config.toml
norm = "layernorm"
attn_scale = 0.177
bias = "all"
final_lr_fraction = 0.0
doc_mask = true
train_tokens = 112500000
MLP neurons of a small language model. Each row is named by its layer, matrix (up: input weights; down: output weights) and neuron, and shows model dimensions 16-111. Each number is 50 + 15 x the weight over its row's rms, rounded and kept within 0 to 99.
After each neuron's rows, "fires after" lists the tokens most often just before its 100 highest values on Wikipedia text that the model never trained on. A number after a token or word is its count.

L5.up575:54 42 36 62 40 63 37 73 58 52 37 48 36 52 52 41 41 52 32 54 57 49 39 26 83 67 57 32 41 20 39 49 68 79 61 55 46 29 49 50 45 53 47 63 66 54 64 50 65 51 34 41 70 54 57 57 48 60 51 60 57 48 55 00 59 52 44 28 54 30 13 47 70 57 89 36 28 42 50 56 67 48 64 70 19 48 62 59 50 49 49 40 43 25 29 58
L5.down575:65 59 59 37 63 37 50 38 87 80 51 45 44 71 61 29 68 81 58 56 53 49 46 67 56 66 58 56 55 51 79 29 35 86 41 21 31 58 33 46 32 54 35 43 60 67 41 57 85 68 36 41 61 49 37 32 69 54 46 41 53 58 31 61 34 73 49 44 30 55 49 59 50 51 46 30 63 64 53 53 69 56 79 07 63 52 58 60 50 60 51 74 59 39 49 56
fires after: "r" 29, " l" 11, "l" 11, "em" 11, " L" 7, "im" 5

L5.up612:44 51 41 66 58 67 64 69 64 66 51 52 58 48 24 64 28 44 32 41 48 35 73 60 43 46 56 51 53 45 26 50 37 40 59 32 40 42 43 47 53 32 44 52 34 69 48 66 76 62 60 80 67 40 51 40 45 22 59 58 67 29 42 63 46 40 64 30 71 54 47 48 63 35 53 33 33 47 63 50 71 77 50 62 69 52 47 57 77 49 55 44 58 15 14 65
L5.down612:55 41 22 21 57 34 61 77 42 35 60 68 69 09 57 53 37 31 49 56 55 32 51 41 69 30 56 47 47 42 35 21 68 57 59 74 53 79 54 42 46 33 62 52 49 40 77 65 20 55 58 49 37 54 26 46 36 70 69 44 50 56 38 38 51 49 30 66 50 70 13 41 66 44 48 40 73 59 52 35 39 59 62 66 46 70 52 10 56 19 54 31 41 39 29 55
fires after: "t" 17, "r" 16, "o" 10, "ent" 7, "ch" 5

L5.up344:39 44 38 46 62 50 57 41 73 24 51 55 37 64 28 55 44 50 30 40 51 47 48 28 28 21 70 74 79 40 50 48 80 31 60 58 49 57 38 49 75 75 53 77 52 18 64 44 36 61 51 39 46 55 57 60 62 39 67 61 58 34 59 73 55 35 29 46 73 62 74 20 46 62 62 25 40 73 27 72 36 45 42 34 60 45 26 31 68 19 65 52 17 78 56 42
L5.down344:42 86 79 60 61 35 57 47 25 51 58 46 35 43 53 35 36 36 48 48 48 45 67 60 61 46 52 49 45 37 55 37 49 52 69 26 71 56 64 54 40 72 76 40 50 88 36 32 38 75 30 69 62 61 57 26 47 19 64 59 50 58 42 39 41 34 24 60 26 46 42 63 74 40 63 81 51 29 47 47 75 53 43 55 81 40 60 27 43 62 67 45 44 32 51 70
fires after: "i" 36, "u" 19, " wh" 16, "h" 6, " H" 4

L5.up212:43 72 46 39 75 51 49 33 49 80 41 61 59 43 72 41 27 44 32 23 36 38 36 58 43 46 42 51 41 13 20 70 51 31 67 50 56 42 51 51 35 42 81 28 56 59 46 50 76 62 38 63 44 67 23 71 50 75 21 40 39 22 60 67 51 43 42 35 47 60 46 57 25 32 57 68 67 63 57 45 32 51 50 46 56 53 43 60 53 90 86 68 37 61 37 40
L5.down212:33 27 46 62 42 36 36 27 62 57 36 36 59 53 61 35 48 61 51 33 54 25 43 49 63 45 45 32 32 36 39 39 92 46 26 37 68 82 32 56 26 59 51 72 53 26 31 69 44 70 49 42 88 33 52 76 41 47 63 57 68 55 69 41 53 59 46 70 66 39 60 86 65 42 36 38 36 26 49 52 52 68 45 66 70 37 29 74 40 41 83 60 46 55 27 57
fires after: "ri" 27, "n" 12, "o" 12, "j" 9, "t" 9, "et" 8

L5.up435:39 61 26 26 33 46 63 48 56 57 64 28 47 47 32 47 65 54 69 37 73 28 54 77 60 39 36 61 48 30 67 27 55 49 57 48 69 32 33 56 30 52 54 59 39 60 55 66 56 46 71 57 46 21 59 50 34 55 55 51 73 38 51 26 44 68 36 53 42 34 44 47 42 59 43 61 47 38 36 47 19 47 55 52 26 47 12 57 61 58 58 67 53 50 57 49
L5.down435:33 48 69 06 56 27 32 65 74 19 61 38 67 54 99 52 32 52 42 68 27 70 63 43 28 55 59 59 54 54 54 43 38 49 37 37 56 45 41 66 46 56 55 46 36 49 38 44 31 45 62 37 45 44 90 50 53 50 71 62 72 38 60 37 56 37 53 72 56 48 25 57 54 31 24 42 44 53 61 46 82 45 54 53 33 22 43 37 63 45 77 39 65 37 30 64
fires after: " f" 24, " k" 21, " S" 10, " K" 8, " N" 5, "ak" 4

L5.up167:57 39 64 41 47 62 52 66 18 40 61 77 45 61 43 76 44 49 63 70 56 46 41 72 22 59 24 16 34 58 35 83 45 70 44 66 66 41 69 45 52 49 36 44 53 56 49 49 58 78 37 83 45 24 65 52 57 56 38 47 60 61 71 50 54 36 44 47 48 25 35 58 68 21 54 56 69 58 37 46 51 77 37 30 61 41 76 41 58 43 74 40 72 31 17 33
L5.down167:37 27 75 31 47 26 51 38 27 35 57 55 50 31 30 46 42 50 40 66 96 36 50 46 42 82 45 46 64 35 49 56 60 54 50 52 62 52 52 60 48 63 66 37 50 34 68 59 53 56 23 12 64 73 49 61 32 90 61 30 51 61 27 66 71 31 25 41 57 59 16 38 43 51 66 59 58 53 40 62 48 51 19 66 65 44 62 57 41 42 37 49 25 61 48 48
fires after: "d" 48, "b" 30, "ed" 5

L5.up88:53 64 59 60 76 60 62 37 84 47 70 59 35 62 47 32 44 59 54 36 69 84 55 58 74 55 63 49 71 33 38 27 39 69 49 35 34 41 31 61 56 57 52 49 59 68 49 28 32 22 58 48 57 45 12 33 72 58 40 42 64 30 56 40 57 59 26 43 45 79 39 58 58 49 57 54 35 79 41 43 39 37 53 47 16 58 91 38 32 69 25 67 51 61 53 51
L5.down88:51 51 58 58 43 49 24 58 75 64 84 37 46 57 40 49 44 59 55 33 31 37 47 30 79 55 55 55 46 59 43 60 52 30 48 55 49 33 64 49 21 25 34 47 40 68 58 28 68 43 71 25 45 39 47 50 38 41 23 65 39 37 88 82 47 66 74 46 45 44 31 33 50 38 59 42 44 57 49 36 60 49 40 51 73 65 66 29 00 45 66 52 51 67 59 29
fires after: " l" 18, " s" 15, "s" 12, " " 11, "-" 10, " a" 4

L5.up572:35 49 36 77 49 90 50 53 42 49 41 31 15 49 20 66 41 43 46 45 35 72 39 40 29 92 41 15 56 50 54 52 46 53 33 59 79 43 53 45 54 48 46 57 62 22 67 77 88 68 44 39 46 30 70 42 46 50 43 46 47 52 79 55 72 49 50 53 73 52 67 26 69 63 32 42 58 44 55 58 55 61 29 61 51 64 47 51 71 52 61 29 40 43 46 42
L5.down572:15 43 45 44 43 08 49 62 46 49 69 79 41 35 58 49 60 39 37 65 48 35 57 74 34 55 41 45 54 45 34 44 51 40 62 43 48 52 54 60 58 59 48 38 19 56 32 36 39 46 43 86 62 56 24 49 64 65 70 66 44 69 34 30 88 16 78 29 63 51 41 69 40 17 72 18 47 63 59 65 37 54 36 28 74 30 47 58 44 34 52 51 29 54 78 47
fires after: "t" 16, "ic" 13, "b" 12, "if" 7, "it" 7

L5.up157:53 42 47 51 45 46 61 55 34 17 57 66 52 79 72 66 42 57 54 35 36 39 82 40 52 48 60 44 72 67 39 43 37 51 24 47 61 42 66 50 68 44 50 27 41 49 40 34 57 82 41 43 35 45 78 43 51 63 37 61 64 56 85 33 51 40 63 59 47 54 25 39 30 66 51 40 22 41 41 31 59 40 33 64 36 32 35 54 37 43 78 45 71 50 55 61
L5.down157:33 34 27 77 72 33 80 27 54 26 85 40 53 77 36 46 43 58 50 44 47 44 82 40 44 66 68 45 61 54 46 42 31 32 48 89 48 52 42 49 65 60 63 66 31 56 64 56 59 21 53 42 73 42 41 29 57 27 51 56 48 40 33 63 37 74 39 70 38 49 31 61 86 27 62 33 63 40 76 51 45 52 73 45 45 37 38 60 20 60 44 38 43 18 43 54
fires after: "u" 26, "y" 24, " W" 8, "ow" 6, "s" 5

L5.up232:34 38 39 57 69 48 26 53 68 35 41 55 52 58 59 68 38 20 59 50 31 40 54 60 27 49 38 50 45 45 33 37 69 42 14 43 42 50 38 50 19 60 41 44 37 59 71 29 63 65 51 60 59 20 36 67 59 37 49 55 87 45 36 60 53 27 80 20 54 74 59 42 43 53 49 62 62 64 62 24 47 44 41 64 32 64 57 49 36 75 33 63 64 25 33 49
L5.down232:34 43 31 60 47 28 61 17 46 36 61 37 45 66 49 42 41 68 51 39 21 40 53 54 46 51 33 73 70 66 38 24 51 66 31 67 56 61 24 65 51 31 36 84 42 43 40 45 42 40 67 48 37 55 61 43 30 54 60 44 20 71 55 65 68 45 21 59 53 42 53 71 78 43 58 66 51 39 80 79 51 53 52 77 58 56 43 70 64 43 71 43 54 83 63 39
fires after: "g" 21, "ic" 17, "o" 9, "r" 8, "ing" 7

L5.up615:43 65 48 39 51 48 66 22 38 65 47 62 27 58 39 79 49 43 49 54 41 43 38 75 46 54 30 20 37 56 41 61 57 71 44 49 45 17 50 72 61 65 30 49 55 35 61 57 52 67 32 41 28 45 37 62 48 31 50 59 38 62 59 80 56 43 40 41 62 50 24 47 69 29 50 41 45 66 33 73 65 73 29 50 30 55 29 71 54 65 34 39 43 42 47 37
L5.down615:49 50 37 49 80 26 46 64 69 28 83 42 48 35 50 70 59 41 49 46 34 35 68 62 51 60 83 47 62 48 50 39 46 26 19 42 28 50 57 19 23 66 63 46 59 60 72 63 43 54 63 35 33 58 61 51 42 52 51 54 27 50 31 65 28 61 39 68 27 40 51 39 56 46 57 26 52 60 67 28 66 50 47 29 52 55 99 30 46 39 86 46 83 58 76 38
fires after: "en" 44, "n" 12, "-" 9, " n" 8, "f" 6, "7" 4

L5.up302:61 33 54 37 70 47 79 72 43 49 45 50 29 69 44 47 42 40 34 22 53 45 64 43 53 42 75 58 44 35 12 59 43 55 59 79 70 41 59 50 58 65 56 63 46 59 44 67 65 90 77 54 72 42 55 78 46 24 49 77 65 10 52 35 37 47 54 12 35 63 62 66 65 51 25 49 47 48 46 21 60 55 41 54 65 46 69 68 34 45 55 36 61 51 46 57
L5.down302:47 63 35 91 52 47 45 69 57 47 28 35 44 57 42 50 64 57 23 16 40 43 74 58 25 42 32 54 38 61 80 45 31 51 53 63 53 38 29 73 51 58 62 54 49 18 34 44 52 31 46 56 38 70 41 77 62 57 58 38 58 46 58 65 19 58 13 32 34 61 57 54 75 79 37 39 60 28 73 31 36 51 54 42 49 73 60 51 50 66 52 49 70 38 47 65
fires after: "t" 16, " was" 9, " s" 7, "ist" 7, "n" 7, "ot" 5

L5.up573:17 65 35 32 69 49 47 50 70 50 70 58 58 67 64 50 19 71 56 44 54 24 36 39 33 50 49 64 51 61 44 70 60 59 63 51 27 53 40 41 32 83 46 47 54 48 59 45 64 45 41 53 71 34 30 49 75 60 41 07 55 45 37 49 53 79 54 39 61 27 38 32 74 28 76 67 34 61 38 54 54 82 63 47 55 39 43 53 53 51 21 48 19 23 29 38
L5.down573:54 29 50 49 62 63 39 53 62 43 35 32 51 54 22 69 46 49 63 47 52 36 45 40 41 22 44 57 36 45 62 76 60 42 38 46 39 59 34 50 48 68 66 39 30 24 53 49 54 52 33 44 85 67 65 31 52 78 39 31 47 50 75 45 75 49 50 71 50 44 30 47 37 73 59 36 53 53 42 46 48 57 30 46 60 37 41 26 44 46 36 39 57 41 34 29
fires after: " ch" 23, " e" 9, "th" 7, "ch" 6, "d" 6

L5.up329:87 49 44 56 42 53 61 23 41 45 61 49 46 66 62 50 62 30 42 57 31 31 55 49 83 50 40 38 35 31 45 63 43 44 68 54 71 17 32 55 47 09 31 38 36 45 38 49 72 70 60 44 38 43 37 41 46 63 71 57 52 45 58 54 60 53 32 61 72 48 38 39 47 26 45 34 49 31 40 57 57 41 60 81 50 28 53 43 71 69 66 75 25 69 27 50
L5.down329:30 32 27 45 53 65 74 48 41 31 46 59 73 41 63 64 66 42 42 48 38 70 39 69 47 26 39 43 18 56 71 70 47 51 39 57 27 54 54 42 54 81 51 57 40 49 56 49 57 44 39 34 58 68 86 46 63 65 65 32 52 55 54 68 51 56 49 50 74 56 40 35 51 68 51 49 44 44 52 47 47 50 62 54 53 80 46 36 60 57 89 11 63 24 57 33
fires after: " w" 27, "o" 13, " p" 8, "ent" 7, "t" 5

L5.up114:21 57 48 52 55 11 58 45 47 56 64 51 55 59 54 59 48 24 50 23 42 57 26 46 43 31 49 53 56 35 46 68 53 41 43 44 39 64 70 34 27 22 29 53 50 52 31 45 57 66 35 58 43 44 60 57 72 61 47 85 44 69 56 53 36 41 35 36 73 36 38 35 55 59 49 59 55 66 72 40 44 82 40 65 46 48 43 41 45 62 54 41 20 40 32 90
L5.down114:47 75 64 67 43 74 45 27 67 50 66 50 71 71 25 50 42 66 47 41 45 45 80 37 47 74 58 59 63 69 48 43 38 42 20 69 37 48 39 55 67 30 46 83 55 50 64 69 31 18 41 31 41 60 85 23 40 13 35 33 51 62 40 73 21 40 43 45 43 47 36 63 75 46 60 67 54 60 41 73 12 50 35 51 65 43 40 52 27 61 48 52 56 47 59 35
fires after: "o" 46, "le" 14, "u" 7, " W" 5, "W" 5

L5.up523:70 65 36 79 38 39 42 58 37 44 59 33 28 17 50 48 57 48 71 41 40 44 57 50 59 55 58 43 41 64 52 58 37 56 42 73 45 49 46 57 51 44 49 54 27 40 56 35 42 69 61 63 43 76 43 30 66 53 57 89 59 49 41 37 46 27 60 73 18 30 49 33 24 42 52 43 24 72 58 76 35 65 60 46 40 73 38 47 35 48 86 50 18 77 55 62
L5.down523:56 66 60 26 57 42 49 65 49 27 62 63 49 58 38 67 55 31 62 44 49 59 22 66 54 71 70 56 33 60 67 58 74 50 33 53 43 41 42 49 37 66 45 61 53 59 72 65 38 53 36 60 53 65 46 32 51 64 69 59 29 68 30 69 24 42 34 90 63 36 45 57 44 46 37 40 58 81 73 61 08 47 48 78 56 59 36 31 46 46 64 59 48 30 50 47
fires after: "av" 19, "k" 14, "or" 12, " and" 6, "n" 5

L5.up570:39 46 47 48 62 22 68 27 76 54 58 67 36 79 81 62 70 48 56 32 68 54 28 67 45 55 56 52 44 59 58 62 37 44 54 60 41 24 51 46 52 47 72 34 30 64 55 98 50 49 42 56 60 40 39 55 51 41 75 38 53 65 14 39 30 33 39 40 53 76 47 44 63 76 42 53 54 19 47 55 45 51 46 27 57 48 27 42 34 81 49 54 51 37 61 38
L5.down570:34 65 48 32 59 50 31 83 65 49 61 46 25 58 72 65 65 74 69 61 45 53 60 34 60 40 68 55 35 64 42 43 43 48 18 51 37 67 55 40 49 51 60 48 72 37 16 35 18 89 79 49 47 42 51 44 57 35 24 58 48 35 53 32 49 41 50 61 33 30 34 45 47 67 41 71 49 60 61 46 52 52 74 52 52 60 82 56 62 61 71 60 37 91 37 37
fires after: "b" 15, "ot" 11, "it" 8, "es" 8, "ou" 7, "k" 6

L5.up444:44 57 43 41 86 53 49 47 29 54 50 44 48 22 55 50 27 65 54 23 55 53 65 53 48 46 50 73 45 49 67 44 40 60 52 62 49 76 34 71 45 59 40 36 66 52 81 33 29 37 56 57 38 86 12 45 67 49 33 44 64 44 38 80 58 35 55 32 42 67 78 46 52 50 43 29 46 86 53 64 73 64 39 62 51 56 36 57 72 58 38 62 24 56 45 26
L5.down444:13 48 42 73 56 54 61 43 52 60 72 54 54 60 56 31 41 62 32 39 42 49 71 44 47 68 17 30 68 54 44 62 32 38 49 35 31 85 58 46 64 57 43 54 75 53 35 32 35 29 53 82 77 56 38 49 46 37 33 61 76 51 59 74 72 24 58 64 71 46 60 66 51 44 62 30 48 43 00 67 32 59 73 59 68 46 42 15 52 49 52 46 56 49 53 43
fires after: "an" 19, "r" 13, "h" 10, "ar" 10, "i" 7, "in" 6

L5.up558:54 47 27 46 50 48 48 61 78 51 56 76 38 41 35 31 31 61 30 37 41 49 54 68 59 33 36 78 40 65 49 65 21 49 74 46 78 45 54 53 39 74 29 58 69 58 51 65 59 63 60 51 28 67 27 57 44 84 75 52 58 27 88 45 47 79 69 34 30 48 55 65 68 73 50 68 41 53 47 29 48 39 45 62 50 55 64 47 65 20 53 65 51 40 35 37
L5.down558:59 31 54 45 83 21 51 38 26 58 65 59 88 75 41 63 45 40 66 42 60 25 66 54 41 58 35 54 26 54 68 52 65 71 42 59 59 45 12 25 49 39 44 72 40 78 76 43 45 55 49 65 12 40 58 68 55 48 64 33 16 64 63 22 23 43 42 47 45 43 55 74 56 51 53 45 70 35 55 55 47 47 48 63 54 67 51 65 78 52 63 45 15 57 52 45
fires after: " m" 25, "er" 7, "r" 6, "m" 6, " M" 6

L5.up64:32 51 41 74 30 61 59 72 45 41 59 79 29 26 30 67 43 25 35 42 48 69 79 52 55 32 47 53 49 46 50 47 65 23 76 33 27 40 68 32 60 12 51 57 40 37 41 45 29 55 49 56 73 82 38 61 33 61 73 34 64 49 70 54 67 17 53 64 51 50 65 42 43 47 30 52 63 27 47 61 41 65 37 65 41 75 79 75 71 58 54 42 46 49 60 61
L5.down64:43 56 79 33 44 72 47 26 49 43 34 32 40 43 61 68 53 33 23 37 47 60 58 57 39 46 59 42 17 47 61 42 74 39 22 49 45 56 51 53 55 70 58 60 24 39 54 43 50 56 49 49 53 62 50 23 63 85 63 63 45 39 50 64 87 26 45 51 35 56 45 78 01 48 57 43 51 46 64 46 61 45 53 30 56 71 48 53 62 44 16 38 48 68 68 32
fires after: "f" 16, "er" 10, "i" 9, "ic" 8, " f" 7, "98" 6

L5.up324:50 60 73 33 48 44 39 58 18 38 61 41 52 43 64 52 37 24 68 43 56 30 53 59 52 29 50 64 40 45 58 23 58 44 52 39 45 49 65 63 31 37 64 52 75 54 67 40 40 69 51 36 56 40 84 69 38 27 63 62 52 56 58 30 45 31 35 63 34 58 50 32 57 77 41 31 38 56 21 45 61 50 57 41 43 51 57 80 37 95 66 35 29 50 43 55
L5.down324:40 38 50 64 77 39 54 47 70 45 62 42 52 42 56 49 29 49 59 34 79 33 45 87 27 27 56 34 36 45 51 49 28 51 41 43 47 51 64 51 78 56 64 53 38 35 39 21 77 54 85 60 86 34 50 66 60 45 42 51 56 38 61 35 52 23 36 48 51 52 85 39 45 53 62 50 46 44 70 49 43 46 25 27 42 64 42 51 55 50 34 45 58 46 34 72
fires after: " f" 31, " F" 19, "ar" 9, " S" 4, "f" 4, "F" 4

L5.up301:33 59 58 73 48 42 59 36 51 30 55 60 29 37 54 37 56 64 46 50 85 74 61 58 60 64 59 70 28 71 54 33 47 67 51 58 50 31 41 73 13 37 28 41 53 30 44 60 46 56 56 62 33 62 33 57 49 32 61 59 68 59 53 66 52 53 68 29 52 64 40 45 63 37 31 50 60 49 66 24 68 67 23 78 45 13 40 80 49 52 54 50 34 46 42 67
L5.down301:57 64 47 63 25 45 57 39 43 49 29 50 30 66 49 53 49 36 17 40 55 40 41 58 46 11 47 37 52 55 75 73 49 43 64 78 59 53 51 33 70 43 74 33 64 52 40 30 36 38 54 54 28 40 92 61 40 58 45 68 15 25 59 46 33 43 55 52 31 59 63 61 71 45 37 53 61 51 64 35 39 52 87 22 63 51 36 33 74 61 65 29 49 35 69 58
fires after: "an" 60, "ir" 8, "or" 7, "r" 5, "ar" 5, "er" 4

L5.up151:37 51 38 30 29 62 69 47 47 44 57 50 35 44 46 61 58 42 59 19 17 34 62 59 71 55 47 31 33 78 45 63 63 56 54 62 48 62 28 85 78 28 43 28 53 72 74 53 79 55 42 42 50 58 68 51 47 31 49 40 75 27 56 55 23 52 56 75 54 69 33 19 49 44 66 81 52 59 58 28 56 72 37 12 50 47 42 57 53 62 70 60 53 26 38 65
L5.down151:56 38 54 41 27 64 83 47 34 44 98 47 57 51 61 69 61 36 43 60 52 35 54 66 37 13 74 69 37 48 48 30 58 58 56 40 52 47 49 47 42 59 68 80 35 31 40 61 53 24 30 55 54 45 37 62 53 55 53 65 61 21 37 42 60 59 38 65 47 72 51 73 70 37 51 51 51 22 50 43 36 45 33 48 37 40 80 54 71 38 27 40 57 56 65 26
fires after: " N" 14, " R" 12, "n" 9, "b" 8, " J" 7, "in" 5

L5.up279:37 31 64 87 34 47 58 56 64 40 50 35 48 59 57 59 35 55 39 74 65 35 52 40 49 62 49 36 51 52 56 49 58 41 62 58 53 54 49 37 30 60 57 58 34 40 39 55 35 31 75 47 39 58 45 69 77 65 72 84 42 44 22 24 71 46 20 54 48 43 35 40 70 44 57 61 29 50 51 57 54 40 78 49 24 35 43 44 55 42 30 62 37 27 72 73
L5.down279:44 48 48 58 57 40 50 68 57 56 51 62 46 34 36 57 50 42 37 48 45 65 38 52 82 27 20 59 47 36 31 38 54 54 55 37 74 57 52 48 60 44 60 52 64 59 47 42 75 36 58 57 60 45 29 42 80 31 38 50 66 37 70 36 70 84 39 42 58 82 53 59 71 65 56 48 69 52 73 43 44 51 34 56 43 25 29 09 52 38 20 52 27 56 68 36
fires after: "ist" 21, "r" 19, "-" 13, "u" 13, "em" 6, "ur" 5

L5.up66:62 38 91 59 51 39 42 37 43 53 44 64 56 36 56 60 49 57 49 51 35 55 37 59 40 72 55 56 44 25 55 37 44 49 73 78 55 81 44 34 37 28 60 51 33 56 45 40 71 78 43 52 39 34 63 47 27 31 56 38 59 63 46 26 42 41 62 27 76 50 45 46 68 50 51 63 60 20 50 51 21 65 45 34 76 33 44 59 72 33 59 64 38 32 60 72
L5.down66:79 38 50 45 46 44 57 51 61 27 34 50 29 71 51 26 49 51 82 45 54 39 42 46 65 56 17 34 35 67 37 31 41 63 69 50 31 77 53 53 64 61 57 73 54 55 75 47 56 69 43 33 78 63 27 59 27 51 30 65 65 49 60 77 32 58 68 61 49 37 57 67 50 53 33 35 40 31 58 32 46 56 44 61 28 45 34 31 45 80 58 26 58 55 65 61
fires after: "b" 21, "ic" 10, "or" 9, "om" 8, "v" 6, "i" 6

L5.up171:47 67 41 39 63 70 66 46 49 64 34 62 52 49 41 60 33 61 51 54 75 46 37 76 70 48 59 49 43 44 56 59 38 47 43 29 43 48 60 17 72 44 51 33 41 49 32 07 44 32 80 68 30 55 44 25 43 44 61 51 79 36 29 37 56 47 10 49 46 47 41 45 39 73 38 67 41 21 39 40 20 49 71 68 53 59 53 25 60 48 69 42 64 62 41 38
L5.down171:48 21 33 58 37 35 60 61 49 51 61 48 41 51 50 37 39 38 57 25 70 51 78 26 46 37 47 69 51 35 53 48 50 68 62 51 37 45 51 57 17 25 47 63 55 52 12 68 70 40 43 38 73 58 58 41 50 57 41 21 51 50 61 63 62 20 53 38 52 56 50 35 35 69 65 41 35 53 52 64 58 59 46 72 49 39 38 30 79 56 57 89 42 57 70 48
fires after: " " 28, " k" 17, " m" 10, "us" 10, "-" 8

L5.up330:63 38 38 57 63 33 54 57 52 94 48 61 39 26 26 44 65 56 53 70 61 54 71 59 42 61 44 61 44 53 56 35 56 76 44 53 20 66 88 82 54 52 62 62 36 41 67 15 70 52 65 34 25 58 49 54 55 40 63 71 51 54 51 53 37 43 48 42 60 53 46 28 56 40 44 35 46 34 61 62 13 56 42 24 65 54 48 71 52 70 45 43 69 20 46 14
L5.down330:74 46 84 44 47 51 37 60 37 64 45 35 63 58 73 31 36 48 78 25 38 42 47 63 38 34 66 48 63 25 51 77 41 73 70 75 56 50 35 53 43 51 43 52 69 23 52 66 44 73 49 53 35 47 75 35 52 59 45 43 76 39 45 87 46 48 30 51 58 39 52 46 35 23 47 41 50 69 54 74 46 67 44 57 45 04 62 62 43 28 72 50 55 33 38 46
fires after: "en" 22, "n" 20, "op" 8, "re" 7

L5.up534:68 50 76 29 37 29 70 44 45 78 44 42 45 47 54 25 34 39 37 57 25 58 46 62 49 43 59 51 60 12 79 49 55 29 67 50 69 63 68 47 41 41 58 31 38 84 62 50 51 45 64 73 52 31 64 44 38 44 60 23 44 61 52 29 65 26 43 36 37 70 35 49 53 34 44 67 49 47 60 58 57 61 51 61 32 63 65 42 56 59 39 67 36 31 58 65
L5.down534:59 49 50 40 47 52 65 43 55 45 72 76 45 26 73 40 43 34 67 36 42 34 22 45 32 34 29 39 59 64 19 30 55 50 53 28 28 46 63 39 47 63 49 46 53 40 46 35 56 60 45 87 46 40 56 47 74 41 52 60 29 52 49 31 73 52 49 66 57 33 42 55 50 25 77 27 67 38 62 39 37 29 56 41 70 57 51 13 54 50 46 47 70 25 47 33
fires after: " c" 20, "v" 17, "m" 14, "om" 10, "est" 7, " o" 6

L5.up354:43 29 64 49 70 53 35 49 65 44 60 61 31 64 90 63 47 38 53 75 53 68 52 52 40 70 34 66 31 26 65 42 45 12 48 57 63 64 43 81 30 60 60 24 55 54 60 26 69 85 59 41 64 48 38 57 42 57 64 45 46 27 33 32 55 40 32 59 48 82 37 45 53 48 50 34 43 61 30 42 62 46 49 59 30 35 49 31 75 69 32 38 64 56 48 49
L5.down354:32 55 68 35 51 71 48 74 59 59 56 65 49 24 46 42 63 60 28 66 36 50 45 53 50 61 45 75 74 55 40 56 71 43 59 28 53 20 61 58 83 64 33 55 29 64 36 27 64 68 57 48 69 54 61 60 60 63 41 58 42 36 62 29 43 38 43 61 49 50 27 47 28 53 49 48 34 54 67 47 52 44 41 69 58 56 14 38 45 45 65 80 52 11 42 41
fires after: "o" 17, "ec" 8, "m" 8, "ro" 7, " n" 7, " o" 7

L5.up501:45 35 66 42 46 16 55 28 40 57 67 72 56 61 60 86 73 41 46 34 30 69 54 54 67 39 62 26 48 28 62 70 30 36 41 38 69 54 42 35 41 53 33 51 38 34 36 64 44 43 62 54 21 48 37 35 39 55 60 65 34 50 67 49 55 47 53 48 33 58 53 60 74 59 51 78 53 25 56 45 37 58 79 52 43 48 78 41 68 75 50 39 71 53 49 81
L5.down501:66 62 48 33 36 73 47 53 77 51 34 37 55 68 42 31 52 47 42 57 56 40 53 41 64 47 30 52 66 59 19 45 44 59 52 39 57 33 51 48 48 65 53 43 57 20 39 40 44 42 60 40 17 31 85 30 52 50 56 40 20 49 52 51 76 48 62 57 66 33 45 64 61 31 56 39 59 27 36 34 49 42 33 68 40 55 60 18 62 35 66 67 35 37 54 40
fires after: "es" 21, " com" 16, "y" 16, "ol" 11, "o" 8, "le" 6

L5.up216:61 42 40 45 39 54 64 55 37 43 23 39 42 50 23 41 33 60 31 59 36 14 42 36 63 58 48 69 48 51 51 57 40 27 71 46 73 64 30 30 47 40 35 25 50 55 72 44 76 35 59 55 35 50 38 54 68 37 47 45 59 55 56 65 36 56 52 36 29 51 61 54 34 53 51 50 39 20 67 63 35 53 48 57 29 52 75 59 82 32 60 53 13 40 46 36
L5.down216:40 81 14 50 23 46 44 43 57 70 65 74 67 74 62 56 46 33 62 57 50 90 86 49 62 59 56 70 39 64 66 36 23 65 27 62 52 53 57 42 14 72 58 46 33 51 23 49 61 77 23 45 54 67 66 49 44 37 62 62 59 49 53 58 43 50 42 44 69 40 79 40 44 60 37 17 58 51 42 43 66 35 65 44 52 41 54 61 61 46 51 60 89 61 48 45
fires after: "ur" 34, "ist" 15, "er" 13, " " 10, "i" 5, "r" 5

L5.up374:57 20 79 45 49 49 59 89 64 34 59 59 34 32 50 36 61 67 69 61 52 41 64 49 14 43 53 48 60 39 35 50 24 34 57 85 24 53 24 49 66 30 49 36 29 55 33 50 49 52 52 39 40 54 48 37 76 48 49 43 58 30 34 67 44 35 66 41 54 59 56 62 64 46 59 70 61 62 50 47 77 58 38 25 65 34 32 28 40 64 32 57 37 28 70 45
L5.down374:27 49 61 42 53 42 54 36 39 57 96 73 48 75 41 84 37 37 50 49 34 42 47 56 71 40 65 45 54 53 40 47 56 65 35 38 47 46 69 33 48 34 36 27 77 34 48 41 49 55 58 59 71 49 38 54 37 42 54 37 42 33 40 40 54 66 48 43 80 56 69 55 56 79 48 13 40 38 50 32 33 42 60 51 41 82 40 44 77 70 39 55 60 54 48 43
fires after: "om" 18, "i" 10, " a" 9, "at" 8, " c" 8, " h" 7